From a checkpoint of a small transformer trained on Wikipedia.
Size: 9 layers, width 640, 10 heads of 64, MLP 1728 GeGLU, vocabulary 8192, 49.9M parameters.
Training: 903M tokens, 6887 steps.
MLP neurons of a small language model. Each row is named by its layer, matrix (down: output weights) and neuron, and shows model dimensions 288-415. Each number is 128 + 24 x the weight over its row's rms, rounded and kept within 0 to 255. Numbers have three digits each. A neuron's up and down rows have the sign that makes its largest values positive.
Before each neuron's rows, "raises" lists the tokens whose logits its output raises most directly, leaving later layers aside.

raises: "ton", "en", "ens", "end", "è"
L6.down158:138118069106142116161117087173116157114113103104148114190139153077145178122156144120121142163114101117129125138125105136112164156144132128104132110156103099098145108172140134171175128107154157108127130150149146122162123112130086110136141133134125133101169150137092095128124145142137090119143135141102094124100084135110130142124136140116156162111129109099149150116134122168116128141146

raises: " above", " during", " since", " in", " among"
L6.down625:141059128102115150151117131155142108158147169133147149130142148132169121133119097127099073128170130076082141136140130138120131137114113139142112160134141129141107167162139116139119128106104145140138152139126103154162111097099166147121127123111141147115125107150140162114152138122117071119150156171091122112120134117169127172097105108129101133172141102125090110162097141109141108146112

raises: "ten", "ster", "tra", "rich", "bridge"
L6.down602:126136108147103164181130108129152116125119139136142112150087135138134154151131066176102147135130062082121124121128124135172172111104135136124129164123132140109166133112117137139114127127087099122115140166130096110137153114129136118119135144087124147141120097140125118126117132155131079138083143153147122168069101131160130144146154144145155120133112167103097163136131088139106120087078

raises: " families", " both", " each", " companies", " groups"
L6.down1106:151136112180112112127128129115140135123122161111131141148145159148137121127122122160154115153127127097163134161136143143154110123141137114140148164161102146164087099127144157123085108107113151093133070103132128113133146141119137166146137107172106120079131107121105123125113095143101108107119122108118093105141149118123156120109119093141145103131070135119148136186086098113133097155134

raises: "m", "mer", "med", "ming", "mat"
L6.down222:107109111131156135124168144151144107127145152129132154120130146126146138129172121098102153172119142132143166130125106129150096150112159119139116132168101092118094122077115142082105134163179159153167144138100133151090100113160116116090156114121137174119113137100138094133100124104111116145104132108119107148116116113107135149142161132149130108125124135137120129116177118092151149083162

raises: " II", " I", " III", " V", " X"
L6.down1626:151100130150110144104125140116149064164150137101114128113163119110115123136117086130096125153104122134091062156126101152116129120135161110118121111110128165142131133122112131155100145096149141155139121169132132107163107112178123114114102146165145129164090103135147148135120154095157125152121126152099130118106105138139127113133112097159170167155082122114116148137160113121111120130161

raises: " two", " three", " four", " six", " five"
L6.down1070:099139138137119106129140118127128160079123174165114090112123122142097149088151172149112112104206150129113109132130110096141164132151139131136133109132140084123108153116175103114160113129099143137125116096111120109135086147108103098140143121132113115110128124099120165098147104113114143122195152134126104152147057098153139128143159120130145123129088116137097158139128121122158140103160

raises: "ance", "an", "ically", "ani", "ence"
L6.down1089:136099144142119120134116124115090166149120128128119131122113127155139137105103057116083090105139147149135139124115138127088141159086164105140086125161147165185080156137088125103121144136100113134129150090165110154116161145129154125139121128116146118099162142129154043120122136099169145148056127160135087146128135149160128141177111149113139195135138155131118147139097152141097154138124

raises: " four", " five", " six", " seven", " three"
L6.down555:135142114176116169132114157097124172128127149143134112134104145083131129147099142156122122112121125137155124156155119194131156120102150150125103098133148140143102107163110174073129124128119149117142108158131128061173049175114136096110167113142120087122133132128129141112110107090128129153137141108156144146106124138120164170129116113147130111111120145122106109105153091151143108105121

raises: "less", "w", "if", "found", "pro"
L6.down509:151122167107129113134156124153045140129105131081180164137142109157089145138153114165158128137149131099100139130102145159135178182142109138132132125101156104113154123106126126144108135130100132119120108160165128117110127117127142104151163103110165121136128145133109122126127110117165145106116174061134118094138107125128127056130120095099134098151142134133113115154075169122128104112121

raises: " Khan", "abad", " Ahmed", " Shah", " Punjab"
L6.down1217:110082152136107125111113143143105139107108114142103130103165072134103147112171111134120141108142167112162141125103124121090191129121158134121124146087119120123086162088080125092104170164129158137139115106078162139159145100119135104145103127120096055105126145126106118149190145124135134066120129156129145126150134129111116157101176119089131079127128117148127096087141119082117125151104

raises: "lor", "lan", "erie", "edited", "lo"
L6.down538:128143164121171116098157130120144098114141148082126131127103104135139156152114124119168131137144129123098087126149104099107137124103109171143144106092165154115137109149132157141115089121112129114098143059096127129113150126085136136111100149174103137110154165116131110147124112101148086105138132141093146116182136141067137168151100150118183103102133150103120113113112179176165112090158

raises: " points", " distance", " point", " size", " date"
L6.down1727:125146131151135081125128135123151111152138091098103083136182111125094073170098157132098128115146123134104138123141128077133122105107115098122161103112118168121138119137128125181097103140137186143121084105139084116096106139144122077119081126123126114146103117109132173107145144160167102154115162106113134112103122151129135115137172125135115141100157164117160134133098117107144081181132

raises: " Kim", " Lee", " Hong", " Kong", " Chang"
L6.down1563:123127121096117137142137153159073129114122103138147178092143114084117126111129180138155076110075156112163093131101150108094128120118100094085113169111165127055123148124136153131124118130129129150165122150120130106086117177146145067134122135106107157103089130088121143124146117123115155138136141141158128127140164143102124138164149103134116115143148097105119070119126162124167138148081

raises: "val", "iro", "yu", "ttle", "bot"
L6.down362:110114142124108098113135143099128086130144110144105146089145140110160106144131116171114109141089145158145131180158171116150124102118144115129130149148128128174183123125107160106113119130127129137130113114144123129156092117130099113121163122104116110138157151102143093142170111144108130114106160136131107151105104157111147153153096114103168104094186133073126085116054120119167138142136

raises: "bil", "tion", "bility", "tiv", "sa"
L2.down344:188143101153100129130107140092156129130146141173099127126155109144146170087141178160130097116149141121096141132131145155142153117118156125130109107120112130133137140145141156089120122125130098085094082103146116183127114106084105177125128149137145121103143144116096142143160099133150131148167121118133138125159140146135158143135144108129102114134141137127128107137119132101102101161144

raises: " could", " can", " have", " were", " may"
L6.down229:148152146103164147100132166124157125096128093154092113107127122147088145130117151116115107157097146099135152114105142128160110170155151151126123150123147106130130091121127167088078108120099119131136116151113123174123096106140121164152112152112131132121125128116133118087097167124120135140131163107068122129129096112155099099114148132140116161117122112116151100145152133129160104165165

raises: " with", "with", " With", "With", "side"
L6.down116:135145151138114086097112133142139134110105049113116143150159133095114177122113138112170103059110079150150124140126115131090137100140111154113137131128128142110142146136139156131138120120142128124113095123115131118117137105086131106155126133104122134114117141130151115116175125122118095156145134156118171107112139114176149175136136127153143092132139135133141116154127173136110180083136

raises: "qua", "hill", "cus", "count", "cr"
L6.down195:160148117121134148125160122124146144100091140105098069117127168163106127141087134122128085159081161109123110113076131144149098135122138144153104081163156142149139109144170105094131132132137058113154143150126113115156154141117035130133125165151103146082114097108124155145126133167090117090152137134193139152154143159127138139137086138129145162120110138154090087100133103142105173138116

raises: "au", "ux", "aux", "bro", "nne"
L6.down528:110124126187071117169132159130128121150114121134164101091111162145159110063116154094119099103110107127120139104130141137096171157189112161116107142122098097099076103133074142140156095149109151132125139134129157094160122160147137169117143109124174106140120108187142133129103081148129101125121116120126136094136152157129094140133098122131148127137108107123115155138141178161153090104177